Part of a small language model's weights.
Training: a variant of Adam for these matrices, 148M tokens, 4517 steps.
MLP neurons of a small language model. Each row is named by its layer, matrix (gate and up: input weights) and neuron, and shows model dimensions 0-223. Each number is 128 + 24 x the weight over its row's rms, rounded and kept within 0 to 255. Numbers have three digits each. A neuron's up and down rows have the sign that makes its largest values positive.
After each neuron's rows, "fires on" lists the tokens most often at its 100 highest values on Wikipedia text that the model never trained on.

L4.gate273:113085130138099151108091157101100120131105152183164118112114155148104099126132125187149162096102075111176135158118134100113112157124143163086124170143182119127156158145150120094134131110105125138108181132108142136104108111151165105134114110129157116121146117134137122135136125160144122140128193147127134128149115123121119160103138124096106113116133123097075146111124137131128154094152148133120084099155148146144155103140118141109143155118125102116125133119121107100128125121103163155103117070126102081131132156111130114115156088135123126139164146096089146125058131121175107131139149119148122143193141143142143148129105110107148169116140116105067171113129151090136139114168
L4.up273:155126104149116094144159092109176115134095165143151180135128118148108100099098110125132168129038165141112172129133116131093158115145124137098130113112144112115129082113151099113128107145096101131137146136161088168111172132071117108124113124105169158139140142112138137112134098123154070116095116118154149122110142108137123109125121148126138153144109143090114124101147140125146115106132130154108145105094140154138121129148110125126113132119129127129126106144136125122112127126130127115106141138097121124152092065118115143148095144139157114146051088117136096154127126102135153153125082169120117144129116122108141106116196123150108167106162137090143114209150144116116180133106
fires on: "."

L6.gate305:123119132154149173099125133127145109125132103135146095109103120131140136113079086107164116093132099117126120150122132153110134132129159108112131075141131166095164090167112175135120112121130131122095090105127150106133118147087117126120193093146082116127105122130127118121086124145126127130093116153153208137143162146157133165140146154107192117160142152112100126136101116132112150169140130154116103135097114152086140119099182129099168104126112095100106145138080113144124093160109122142152086165142154145065131175125143150156157137123140081124111109081102102112151112123148158125143105108136112134158146133135132151129106125154160124123150089124132158142112138155146154129147
L6.up305:140126129155108134133138111136131120130114158113123083148095134145136143134104109129090103110109115135128137148137101117112165106121084152119120159147098104121126121167139165131068111141080124138102151078111161121129096170113161112146152133140096107119126145126096118132103136161139123139112117125149090072109121119128120142121129152151118158174095185207110095215103102113139085149119108117083149121183131129143134124105141168118113122137116120122105121145144138114108178125132078094141114144133121150127132103129103130113128149176119149139070101076141127120195138122120179112145107119101159140122125109130149136121142105171121115144105130152137142132106147111120099115165
fires on: "P", "p", "1", " P", " rep", "2"

L4.gate237:148156111120161105122098125092170136139104102162134132121115176092123128172140098117134109134074133136105119146101143123133119141115095128123115138113094130112102105110183159117127149123177148115101102161078134117149141135083140110131106157145124106118123145185112131137118083138075122125132131123088157151115135117115111131170146086069152108126130071140151112133134123131129123137109122156142151120161167103120121150115129143126108097187125170097123116087149110117144117100131103099128131112172142114160137095195141133134129149146141145160112113088108127137115102129139146128190099159145131117116108117112140162105141145148154136104163116128197105187121143150108148121157
L4.up237:149164141128154099132135149127081133154123148168146151108128114120141141110151132131133121165077061098084151146119107136149151130172113109110118120130095122121095130126123107133103160145121128103162097131111105143156141125148123123085113145138109120069158138121145102129110115127134156120107172130091129125088133129141139178163122101059167138173120110150106100136185179117110089137138076119129173143119154122116172153130190112107117124127085142095116149133147119114160107122100150134171130110138140149156172151132145146147138123131139131116134077098129117142102130127107137200121123152119122127159138129150121164079102132158131146144135096124152108134101162128149097135146
fires on: " ", " (", "ak", ".", " |"

L7.gate358:118159139142114152146129129134125142116084124061133113151161105164150061102157101122098104126136154113106093133121124152118157125119142170184168085067134108163079129147105107136138174125094144083146115134130107112108123094112118110161124116146117079135125136152128116113140133112136114142117083124123149143137141140114157122098169099170141120135135156149147127157088104135160086151151120130168106105107153153161124157148135145167139131145171107131147088111129119138127157153131164130092094166072109122164152153148120144107108142111112144156129207132140137108159112141111099104169110087125148144115135128117111113149130142151117145116155152119105128119133096149105150127147
L7.up358:124118144132139097175119106130139131142136097136115134133131094131120139153106092129119134117163096072128127124147111148163121125112130141146142162132127134150061083105135090082131149150079166159156129102146101111120128120104121135136086149099099135173120094117121123131101119138118129094098111132131142144124099168110158131127126192169122134131164104136110130117112174111158107128139086141117126137168109128119143119116126154136124078109127167084161097091100162121119093115147140123111142131065135134111099136151103120126091126133127131172163162161172128136123118093163111155104122104157127090148135107153089123179093091104174145134103142132170126103081090114152111136116
fires on: "b", "th", "st", "m", "nd", "d"

L7.gate376:128155134184155179130112155156141118131116123155138146153155122124126148116129173135107097188098141129125173129126163066138109108119129143123110095109098124100155146145133164122074108157223144143147108113140153135130145136137207121141155159131108119134142103143101170131102136171140149127114102117141133121105093136131144172185109118152150094131136156118120116127127123139123077097120149092113122118136161096101128154143066145103147126114137141142139152128139117167152145123130106153130141120107164144118119155098132154123126137148073140105112139151181136133118147131123125131114098109129119168168134165105145110157119140114117159132131105133166130081121166102106110124122
L7.up376:110113130145150110120152146138150119108139115156120107138136138091136141097143149101112120145149091115186131174150111132159145140084143133129131119148084143123104092139105136124110129105163118129151098129133151161125125140126163123106178075155070113099119135140105154087078164131128125074097115154094132071157120160163145161144114116117163104111157096107122112156120135106128141088132099129122166113093136110126116144111129134089122119111092127148166113119150149163143134121114104142116069141113151154084119134140149116176145147139148143126146074156125155128176139138116071134100123142160157129103118141139139128151114070133134187132157096141168151124109123141096121128160
fires on: "),", ",", "\"", ")", "="

L4.gate444:110107143138128107120139148125118128124103137148112158138106146182154079118172126152125151097134125113132112134054140098104165127126154127096155123152160136093160137096167135147111115135137136133126145109152124178168144170119155116158116136126123049087131141126139106127104124185106130118113172155151105088091165154120101121162131108104160117179125154111101110160134096107114122152103173143162168119150093110096131115104124155118153170146115078119130120103144095129114118096113133160107142080115087130115111156166137117119166131144147104133148093127107151094111138175118113133127111116117104104145114144142130193113110121133099132124131123129103146100117137097138120130087
L4.up444:144155134124130105119101100105107128115111115142077105122119117187163095186116140071131140157116106042157145110096114087150109104137123106134132114129143094148104110115110110087123134150150128144133092122116143179114175149103167096140130161121086092127144111098116127100137110155094132121112132178127147116117121112122128124114130148108162141155132160106118156116126144137137173137159141125119122086162164101101128166129192123159154134125126096096128116120119147143106099110159104114165106083138118141109113124131109081142164118130112132073109132083105110104127155136134123122139089141148141123150152106159145177116105122118151134126118110122111119093110183115132137140178
fires on: "ff", "ial", "ons", "ese", "|", "oth"

L8.gate300:138136121129142132091157121116109088171120169157170144141143145157115119122163163139137138132093087127160166193163113104122142129141096111158124108148157101133165161141130136139120130129126166163110123123149146145066134105134140102119101126108127116116138092142124159126111133162108101110083136131137132150136120154156136181165142159127104092132152111119129136173156131128142138172169142138130118124121127115083127114155101183103195144123153128122106148134156059091135134148106108128158103125124084128111094113100134170106131112112086126146112151120129150119069132139128113179108109174094124128109128150155097150101136150107120141093131125128115122122179130114111127095172
L8.up300:109089141154132119173135093123134095116137137147119139146095137087120113114090121086118139143111110123154135142101139121117124175123141142091146119167128100119131114135114139125103109129096145103126157121157100148113094131136133101182114161115150095139122148122083119102160112123102108114122104151169138108106171133130132166155112102165144129096099106144157135107151134128119139154168114123149127152116097161184163118151118137109157160135118127111118139158097148150105074145139123166157170144193138129120126077114104166121119143166122085126138135154119149141158093099141149187097121130139103164116133121107149168088123121120126122157091178083163136140115117099114135056149
fires on: "."

L8.gate181:126174122155091119156111116132116118133115132109137152147136124136109158134116141126124145137118120134119122161123144135142112164125094107113168117119097138111118124170179158112116138136142130083126122129086115125120185097090144120115154130085091084143119162176147126111143147150127137113151114101156162131092146145138115168170112142157116141121108095175143115184100126096139108160110137120160134165109186165136128134125145192127162062127133152128172149100136112155131184127094132156111133131117104145094106103144112152133131151121106126152128141113152124071161141123149080133110103116147159133158099127175087157149114127133126123063130138147142087133119127136082132099138
L8.up181:144089117184138084098140114127143134137100112122122121148163129109088120098109152098152109146072121157107145132139183167101101108114165104137122115149138138093111131137137141113145099116130185135111123138141150139131122093115131147180156100137103127116135111132147154144140129144107093128117167068168147154132139125119115123112135141140133106126135139112154148144104124107153135200117068143151151109160136123099106140146126186117139113159142134162104087121090099120141092142142135127148146098079123141067117157129108159108196096167127142122119155065117126115111150128144134157096119108149160113122135118102123161119143137080156130115136126134120103116073107128133110116158
fires on: "ent", " of", "th", "age", "d"

L7.gate435:087074135128112133124135133110079132136147134134140118119127100141115133105152125136108130130124183156117100143097115096171078128121158143112090125162156145129100182134097105128124155102131104120154160131110141150129095192167148132108119100135114102087119133128167135101127127098116132117118124073093136154145112116109151094136131071081109133132165101112139123127159109127095121112140107089123115124102103137094134119170169161140140125122133100099107112113137106156124154140146132156117100144136126072118093158086130112116152115118117135127108153121109087118148142146114148151148132157131106117163130109158175087118168123118150129114207060092131168117145145142126127130163
L7.up435:119128172139125131159150125135124121129153148155145145112127111118136083166148127072127104100118147146091145138116114123079116119118124164116157108127133119121129185127063147121132143163135127145117116124174144102177133100099114150192102128130141129094134106170126138107153123141146147111080130164144103105151091134108131161155120098134113129228149104132117086162191130118149143111148096118128145123102115099155085104117135149107083147101111097133129108145139134106152116138148127174106109121145128119155107121106097171136130138111118116104157149110080130148139133158147167165159112138085134117132099139138116117095102138102133100155156111099102140133149145139147121119176
fires on: "a", " pr", "i", "on", "en"

L7.gate250:133149129098125121122083135116154161094161127138126125127152163111123109135111111109109126136133125133151099121167128174110129156165067129152120133067102154133129080123093145112101109124091115139157115142115137090076138146123136117132148150171126129121096099153109131141147135124062121155147127116140142059126159147153128145126116154137143140102092101160147106137149164125143109157152123108134130161148168201110134140114141120144116120113135092142112144131114135127146133100108094080120142130119110144100148107194137133138114152117126121080109113105153124109121116114109147102107086125129138146126107075106157121117138125134107125124095153198137072146127141132155046143143
L7.up250:147157101110134084108116135130125116104124104135156152118137132148119183140102060135140116173162128147112141125146156127110145156134119184129138126134089167132166111104160168157061136110128123140164131165113140135170120101155120141163145088117157119137096162158063138168120126130148166113126124176132127111079131115138131095108105132164121126118095089147150138111124105126153137141142130172134090128151138150129119127151170172176102110127128110093147138128095139122121129131149098125104110139073123143139147093138083126123117162105125133135128134110144106096121137119120198104156118117129166115109135108098154133128070116149121137124138158120159087153110139099118147155093
fires on: ":", " |", ";", ".", ")", "\n"

L4.gate102:134089123132158125135151134160158112121168145161138148129167092088103166111167134113141120120167131155151159082129110181126080148126107138149116073127040171130163126135122121131107146157177123083130173121159127101132092115135134134101152142138117135109129169155172136116128101113111150127128109090131181124151178133150095136135158097097154134166148155153133139105164064121121133109130131131110125126143149102128144130142128097136109156143151130149120139122105127142116123133113083067117136168128133120112146138134125111128145129124159137134111137098128105108153158130109102125135110166138138151105122119130126146108093130145131108104150078162108144124133101127128038147117
L4.up102:127126126093090146153115124142124145108118121106103101140146124106133137150110150153140074191122131119120083115167114085102160136105121171137102116167159094161091142159142115119178128091122117149121129125090108151152082164058116126117115145113122174085102134115112105123134127158126112111070115163123106086126125110125116108171121098169142135157135111105115124158150129082118152117137130117157134109122123132153127117133150127156074112103131140127163149099130155119136117151146103138140128130073145157156125062139116123128088147145155128112168163115129154156161152116127148119137138109127124134160116149093109098161142123149170134170164134098146156142180124127148130139164
fires on: "E", "um", "\"", "A", " Car", "c"

L4.gate38:099119139158107154123107115104131126144103144144121151127127161145145117117131147165123137151089082116094113113124090094136105134094133140107121112135167169149099129131091112110147116124173136152155150132135205084117136101105125130128161155126166120096114117125151141092145136142126073093128156147116155103111171131140120103091135155089142123106124111093151077175148132090125155146156106135115149133079123171135133140124147183117120116136108147075107118124141141134115108128126100117111141104182110136063086111123098134131079088156143077150123115098156141126109132188111113154130129183143156146133130105115129153146159131135098145142119122139127126165135136115111127128178
L4.up38:117113123127119119137148141140132133132115132204193149124150145113125134158184160135159082143087054116142156134104094128152140129116160121100133139111131104148128115144130121094122141133139172094134116142105115142191094113137093136101122137106139147095136147124143116129162130131151146134109148156139104136132126156108141181174120159087136135173159088166101096154134126140123144120122101113126149142135133114136175117099165113157128130107093114119113121120125091134140084126080125139131115047139127096093110148106116114107149096104135138137111118118102151117018146131141150136112134148142114098126122146130104148090130164120120128101158121127150137120134139140131119107156
fires on: "."

L4.gate287:129149134122141111094082112138144169135081128145123121121132161110141114151132125104147116143093140141098142168143123131120102115132133091126106085121151123128167127136086165116131111132155112163124114144128098116144097106084146129146210137127147122125142073176135161096128108159146076151113191166147161116091107124147108137126154146155174073187156137146116128120160127133144134124119168148142114125149156119097139154143130112112166150117123103087105125133156115127146135146104124128125105083149133148110100124155135159103112120131090079114155105094095135146126130097154164117156104138120106138115126177110139156111147133111077148111145091124143081137152184130129130134144
L4.up287:126138119130189112092079137138144133117094117109119109090130106126130097145115143131103087158096120120161111162119147122122119140168137147144056074151141130120196116157126156135095098108150139175120123139098100121150152133136157111167167114133128072140104107164108161117119149127108113150123129169129136107104067119150103165133120127136142114140154126139156106129123138141112080117127143134150111086127097102057114150165114121121125127108147095111107126174121136125141153112102148140101115153098099171132071105130130141113130139140126085108151099120128105132125127076119160125142105141114124167108128160116137162189124116143125150131135132111150095099128129078128130164126
fires on: "2", " War", "3", "1", " M"

L8.gate236:124162095121128082093163124108136132122102138104117119140124053128194136138119164176109168152098103130119110144069141129124150151119157099079162158093156101134159154113110110094105121115130121127149120103120126115096128137163170123133148121127098145112144136157092122116103158093163133158140128129160124164143117173112134120141134054130149119145143142121110142110110078117150126141091083086124107151119143116120107155145148112091170119122101110138109150099122100144136101116143126141143116170100133098106103131104155118115108131146105130117159102101151164099118147164124126103152132142117154134108134127163141146149152118059108127134103127102132119155185076126124097131131
L8.up236:132101130115136100137177140158182166151146099119141123086135121101102150118113069129143146114153098110136100162144112097120125172114135081083141113170144126112112099132087154107102131150109166131092102150136173124132125119118141127144133147172148118107124127120099134123148158124127131113094109116183180073120130138110135085142130125158083157084119116149162085127135104137129122124159129109145102160131152132131144139153151131102097152122114119110123089121126096148111119117135113088188162152153138132133170122110142135139094116140131102072079143134160107139150140127083151111121126138137147145089161119132134097140119111118104123178133175142118077090115159113090116138112
fires on: " b", " s", " co", " go", " se", " Se"

L6.gate3:133169136131204150091161154134128130134144119114184106106092121116125085144135164200115110114073120130141132105151151144146098130096114119165154153122061147142130149151134160117137120158102130139132180115136128118079127112097136125112090067152085129150150095145128125131142132168120110137084151091158154061121096145121106163175153124071140126124147155156095123122119134155130099169147111095119112165181142082111121180138132123122145151137165149124126143121102131137138083127081129162133140131116127142117153112101126132117137108104141130119133104137161136114139103147135128157137125130116129109129133156121122110131143119121164122120162104133142161107148100118141146120150
L6.up3:158147112128182127101132097144084160139113139171145094117148116138147089153150126140146127073116158119151121113172125106139076125138148144124166138157076158126138089134123126104132130132152166162102167109159084128139157109156148143107130122158170122151148099155117170108128135122137157118108147089114192149155070113145143140148109120142114124143148124146111138134147122139133085120165108101126104155108113073146133149131135064124135170101139134162110172102128130136152140136109105177140142157129093109118124102064099138133113108140103144119106105156148134139102157112118132100136119149116128103129112126103145142149119070135134137125123109172103131085169145169124150116140
fires on: ",", "i", " song", "h", "u", "\n"

L4.gate291:106131130161130122139150136126114128141113178174172139140091164112118115133112133153156129122079078128118127139109077101088104111131120156109133099120092139118170120158118153090110134119151122110130120155117182137149103101091118111124147126129162147060134129151144148126153095145146067120102161145115138071087147114131130164160139152105164123158129102117146120188131129115124149122130128123145111127106137149125135156123170167132132143109113138082113124118121117127127061133148091124125137080137133136074070081095108147133113105149149107133109104125139105144094139143119156162131130163103126152144126110138131176122140152138099169132133133130157135169119176116097148112159
L4.up291:128128143154135132147134131120131119141100136193184133110062161134141109127132131148173128100083064087131147182114081075101105122116154117122114127125104124119159122131130134082117137134182146114144121143127153118145106116093124133094157129120125119083135126128146125132142101125123114122119174134120132096138114146087147159189129129107160135182154073139135139151164140120130130139119120123137118149123145125125145144115144114144135125111121132108109092126125117096139065133110127149115142099205147100094087118113104153114159073145159110133099118106114125121070152138124113186123104145143138118127130113129120153134135160123140126096143122120145166126114125167116127091193
fires on: "."

L4.gate420:126128131163114091118113147097143126144099098125184084096087163170117115130090111205165117160108104089177162135088081063124139111130172113100112107157139092128182121148132124091107140136182139132117146153112146106172104125114119133101182104145128137101129138108149128108113130092146109103101202150152137106127140127099156128122113135099139116092133119100147071157150110096123137152128094131145083148140155145137141134120154125147158134102122143120108118128111115104122105130109115117121125128153169149106101126093128132114129101141119131125120112114100105115091144127079124140119135141117133118149136156138130141155154121129146125107130100087130142160150120137141121133200
L4.up420:123086111107155130157147107146148108128081181152176146134070123118135146170183114126143105108093110117106156136119114139065118094131109129136103080136093111129144115118137140098117126128153162084081118152120144156134107123115092125122188159100164151085133092127117132113152122139116113114101127141091130094100144125125106156137119146073105155152108103147127153136162134091124157134137152117143145145110112112115132103134177105121135119124095164097111157102118099144142094134132103149121118086137111113100103117138093113110167129121136122141108091172126120120099114153149160132133100127134124133126119080105116209114115146137127131129117108118156162138132175147124194118140
fires on: "."

L5.gate271:130142137140143134127099088131121122129121135117180145131073147133149120106144130172141173097102123048140176146086133085111103122131175143115093133172121096096178134124151131100119124158180145139137123141150130133103127125141168136124157101134128117132147130121142138128106097121139125117122207147143123163098099159114150139135124137105129156134182096130110156128142135145138118053103101135109109160102134121137086138119158120125125187121105164116129092116119111115138085120176114105131134177143114119098097128112096097119137094149091139143144144128126139106079141141101104132091113155144141086156133178124155128135127122115129147113118090102126125094135129104149106120159
L5.up271:112102121142124140157196166096128130132090161132140132116122113160127132134132137172113098138054156154094111155172109144105140099108090140136176119132118106129126132142121165140095117146114118111091084131084138166136110131117090115120123140118176116089148127126093132149113188132177087091122171129096105122146123078134105147080081142155158134142128162145134097199151154091127149166143144152100147125132117122131147125094132138116151122127124111117120167131140107145125103133102141165134133076161127126136132117110118144127127099111136100114087093098131140138115124138133176112109107164127129154125112122122103144101145158140142175151132171138166119112154147138124139096110
fires on: "."

L5.gate92:130128127148082151135116165110155114116151163128143174135137097142135108136126137102142113139186143118095147120142101099130152113135115129132158111132130166137153096106182124151103127116172119115114147123117158111111166117139105125082189103123172129087131130139163145147108117133112104156120130131132128100081161123174102100173110167132128093118130098110141121118117075113091157108122109120144096096143132157120144162129165144142107126163138158098145145164117101138136132133173102136136127127141085142125140096148149128167162130156128132092134160058153086117100175152140137099140202119129139163112111111150103153123114123135098128108165084110146148083117122112133156141138
L5.up92:159120123126125101102110113134061127152156167136149114139097184109096120100141132134155121115201084084139125123161136127125116120105140164099095115136110140137139147129125110119103162146200127101148125148146165142113081144112096150135144120129153159110115120155119131116117143115142105111125154123124120186127101089161154174091121138076140115155152111122136128144144161090130155106129070142115102173117128143102142124117190142162123101132121143154121118139121117145161173135090121133131107088164106131153125110093134107094126052115168143138152100136169129127135172120156160166128138139127120130151110127133112133134111133125135147150100103128134119112114164146130096120170
fires on: "en", "rib", " well", "ular", "ved", "ed"

L4.gate192:149153099121125115159152130118140112111123122138142076142136122089161160141101112162142113172095103176168129109182116192129098171103092125179131157077117093161121093112102157101121130104126108138134119119113128108137123140153121131124128138137119104111117146118098134119154150117105151154136098112101120132142115117082121122112138120132135145137130088114158157099107125131150106084204110112158143118111147121147113108133095141125110067132129141129128151140141143120142141146123121147122166137127139144124125129163151135114121174148087166102141153194145169128105109119118112084099120121136168135152118116107134121119084078111113121178127194194159122108138116140113141152143
L4.up192:124107178128132153079114157103103154136139102113095099137175142152136140108094136116119072052128100147099112139114128112127093118139105163156116070064086157173112144134116146145127135117137147146111127138113128104121130143161085125149130139114128111149157117120152173132136170154168130098133131119113120114071163143113096146085140128131166122135130115110080126147149093120113107109160128108117100118100095147126138123122091149118147141098116111093114134177114120137141129130129146156135152095111124109108182159130099123119129106114145110106127188156138105104161099149099109110103152162119136110126119127144120139094129163131175147096110127141092161132129079091089127117107
fires on: "'", " Total", "ography", " in", "=="

L6.gate401:106129166137184165091102120135136117150159166138167144107143128129113145122137180147108149118093133138104138159197136135154095143128143143126182117147119140140152161113087164115111115142152108143116129128141119156175118074159178141107147096118117127109166129155125166114119118131115134143104168140134163140114109112157131162103163132125157099138109151162131123112161135121123093121183115122095112144119130127092110161134113092111135203091131113119112143116117128156137107120135146137145132128148119149130125107106126168150133152123155138126102126109099177125093109128099145154111117171141122115093135179106146147160142128123076156121104099130111118105210147141095142132159
L6.up401:153068134116148128151117128119149166142130159124153082129185178124146132152163121172132123160102153117091144112177139098156080130140099125115135109126122116118149113148107152130141116135115148154086141143131123122144136108121122140138138104142120153128103125146101120138127101123178103117120236160160145141101100111156129140135131177148127101147170173142131125112120144130098141113135138113127131130137107130073134133115121112122146139083121113105123142165124150150117127122071132111124117086072125136116128085102142127130152113125110108158136107096104142136074119088124149124149109162146143124126144156115134183132129139157103109104145108178137098091148075128099074137131
fires on: ",", ";", ".", "\n"

L8.gate329:130127134101133126086136124149086132152135159080106098113132101117101142146155147107098117155105124131111120115158114092109149103122121147118153144125151114137163136197108159116100124167138116131133113083112117113110128092131151112115149118117138095095170132122126134135074089140122117134148148067134155157157084094115099155095153126156149107162139138153156101134129153117123110150135124142129111054132129175110124162127129121110151171103151128100119151119132093132140134114127131137125106112152059119076161084117089127137113151149075118110136123111119142119146150119116178117111118074090132108178139145118137121158129122152103137125139106169163122079149152166125095122167
L8.up329:118121093116146139088119120129119148141078141095143124116167151186119079148138128134159136121114103093123135150142123111102151097154163113070101067124128145139143116153092133135116105154157098145133121088136176107077144119173156114127165120134091149128095117107098137155117108152113085135137138093159147125145127110149105100145149118151155143168174121169093144168125138147153159162125125090100144137164116165107110138114129119100192119134169092114147159151122108177145107142092142122134148122123119137089171110115130153084150127136118140107125134108137169110099108140134109086112116133113099116160118151146143163125120171116110145115097097133133108073121123111113130138137
fires on: " h", "ing", " att", " H", " of", " s"

L4.gate9:124105112129101138128133136135115123126120165174194100101114164153113126100112121163149135126106056151153203132133097082137098129117131100109084138158118172137157147156118106071139145161159131095107153138119171133128100070125154147113129149129124125126112104113139152101122113122154143127105181136118173145131107097124105184134143157060135123147159113131114148123154126148123151139150137135113091170126165148121131083155139097128159133115113131131115134101131108129139094137106125160147119099131099098121105153102124110119173089120105126127133124097127120116083129136111126157126111143156122123147149143124122125133124156124118125112145111129161148129154123142143104118230
L4.up9:108143125134115131149121147098136125136109112105124161114106146117131130158153127168154094162083095120106111141122081162085158123138116183109118107100116106144137117142134179130147116108165134137135119135091148119126131166077083119119136156122159169083133111148160098114161126152131093098124093150137094130100135143138132108136123135086174132179124143130131093164101145099151169114112110105155136107085136135123144144121189165088123148123116144083125098104136106141111106143165078104125136117107126136128115110143103133125097110149143074172187143090150127147169136125136160169120118101123126138153123104134111136148139158152137130187133169136115126131098174104094125121132
fires on: "."

L6.gate414:149155114144139131074130153156105134121138106124139128111120123167121114120104170154121152153134136124142160121143145137109078116143095143126148159104084159120125108148138154112135101152143146136098153121157116146160160116151162136123151139144116073127124100140096166138123163161062142096124140136129142109153132106113150122151116136077146114180130148120147137088138124133154143149145121126099109116097130120086149163152123130136130159091114145125114163124128104137146099172084096107132128089165094134105085120136101172125143136142097123116130138190157134144089125117123131112128061188097130119108145142106136099113113107107115089087168118162163132120092176105114085161153
L6.up414:136127130108132114101116145202104132130141090118131114120144128142149105103094183130140156134128137086164132142125119158150132119110118158133125171109075135138142107134136182152127116115102120136131141089154134164173150133162138129154138147160112089100148106120129142158106126146119162068121128092094159107166120122135133111163143124125126145153148090134150170108126155128155139137158125122090156112104071105130150166156094173129122134095139132100135167117130112139128107152102118112103116140149120131120103128151135151115143119129061125095135128196127160126136163142161148071125071154110092110133136134142105116112096088126130125118135122171139125147106136104136058135164
fires on: ",", " and", "\"", " with"

L8.gate220:155149097160112183129163139115123159145148137101091117117158117129108151140151132147123144201139141134108145148126131134152112125099139155117164139125138094133106145110112154112091147135106152129097128140106170102116128150126153146064089152070152108148166126121131099129121147077151168144130105115136150148146144083064129142116122103126169095083097167146108116131128137129089124134127141142116102121136183163167153123154086154094125128142141136168140144128131148122155138129094117097146117164126131106153144115113161095135109157152162116139096137136122125103165102160114129144094130130143173151112115113140139121147174186136140091123158150117109142108171080126110127093114
L8.up220:150121136126120094151154124134154117172115125158148092140160128136094149130153142132153074088123141132129149128153097152152151159101118081137086085154112106109095111121092098131116132129139088109124120185158114156110113089130161144094140119128134113119163150110121112129129132104163084102160145141143135148136127077134107174154107125138129156148143123144044113129136149112124122148101136116121158124125141148144142140100115159135138132190124193128169148075111128125101089160127085158130184092101141122148155141137091136090153127106158157100139137111132133163110131120183111133118088130126147143129142147121132174111117144117172106097104131158127121131100120136125147101150
fires on: "e", "ed", "he", "ish", "as", "f"

L6.gate384:139106130146098136150174122172162119089139114126118129139145106126113153094178168128092093124083128181117130116148131154114082121087117160148107156104088142150124108108104120115131151147144129132179141130147089147110086143130170102110137121170159097163088118138138126182118165167123123109138089095127152134149111125114120124134145141165138142132116146111114151115114124181126073117140124117131108135146161105123143132176076116140129154081114137113173142119166164136083178130118113147105138204126130103147118154167125117137119165107127108094149161181130160149184140106127104112127138124139125127121105109115119110135106104129137168130134146132149154149143114135112140121109
L6.up384:118166143153112168109117104102148135109139137132089111101121123133135102105106159141145111110149143086118144115107152128141111147126148097089162110138154115105133123087134151105094099107130139125154119126163147127103164126139109130101146154130174094143120170141119130141132146126137186128148136154120105165100144118153117138152099075110138159097165105129093131119127122159124130076084154121113150112132128101133120141048154089112105107155119144180100082157115122120103124138136144087114144100140102162139138140171136127121151112152144159134128082137114099091110138166143135134118137100107124131133127129122170139157126133117166097096088071101038104097105121098143116134132
fires on: " was", "\n", "==", " in", " ("

L6.gate151:128118120129110132149146157139144134116122111135096078109123129083118131130139133122125124157183091096112166125117126119143115127132066080131112157104108184091167082079125163108100140167123128136140141150130128120072125104130133099102143107153093085104098155126088127093142119131093166121093086106146112110078169117152094156148111158075140105141107133200126079120144128122125114144105104128103122112133169128101117149106145089123170117094105133137114133103117114150150146128137134104145129100097153143141161105130116138151100135148125097154072111112126093136114130145119137140100102126141125143157124090125136130127139146131140154110102149207109116138147122112120162123146
L6.up151:109104111125158094124110161145125121131110195128145114118122142115116109120102145178143180145167098102128155123121122149113123121133134114158139157125096146109182103116106145124114144105118121105165158142124107192141051087127168107124125123113100115105134130097096093088119121154077142110120114137119131113109190109134134186118127166058116120115080109130174136128164125093124116126127117160116092147117163100094119130118175086114146115105118114118142125137109115120147128099147124125151111122106121153135140092148115117136112117118134130139086095080140087118124105117128153125140125164128142130108115082115131143063140110123115155117106131117122106165123129075148146123165
fires on: " |", ";", ".", ":", "\"", "|"

L5.gate233:111091126143160138154114118092141130121149150146179171129145121127136133098135126166127122111124134037111118158108109134182106120160128109118134107162142129142168132150107135097134125114173105141107092118098142155122087106121110127086171112126171129072153130133146125125105149140169115122088200146123120152094130128155156142161125128130146130198151123136115110156128165119129163145110113145141129159158128101137139154117170108135130152108131147100126137107113087111133101122106108146119134062168194133117072115166126161107132087116122142152146123096128140136064128129129134141145153145116132106104123130126105106126137126108165127118110106124133138083109131134108146098144
L5.up233:120099125122171135136121126127093129120086169161161167128143139113140148117171145087127115138099147081110111165109139115110124125111117112153160097153128140122134147132101121126095132148175145134102047128096124141186129110100124125111164154107167152075136117143091115114115157133184131147091179126140114157116120097128140148155141139132142119176137157113135120141112131109149172154149067134109150121142117124111152129127181135110138133110087119109109178111135102132123130116133123143128106097135142129140110148088103141118163109105120140121123102102099132151081141151119176148129137169133105137126138144104166181095121137129095116149077117129123119103100202106115140138116
fires on: ".", "ad", "if", "ion", "ut"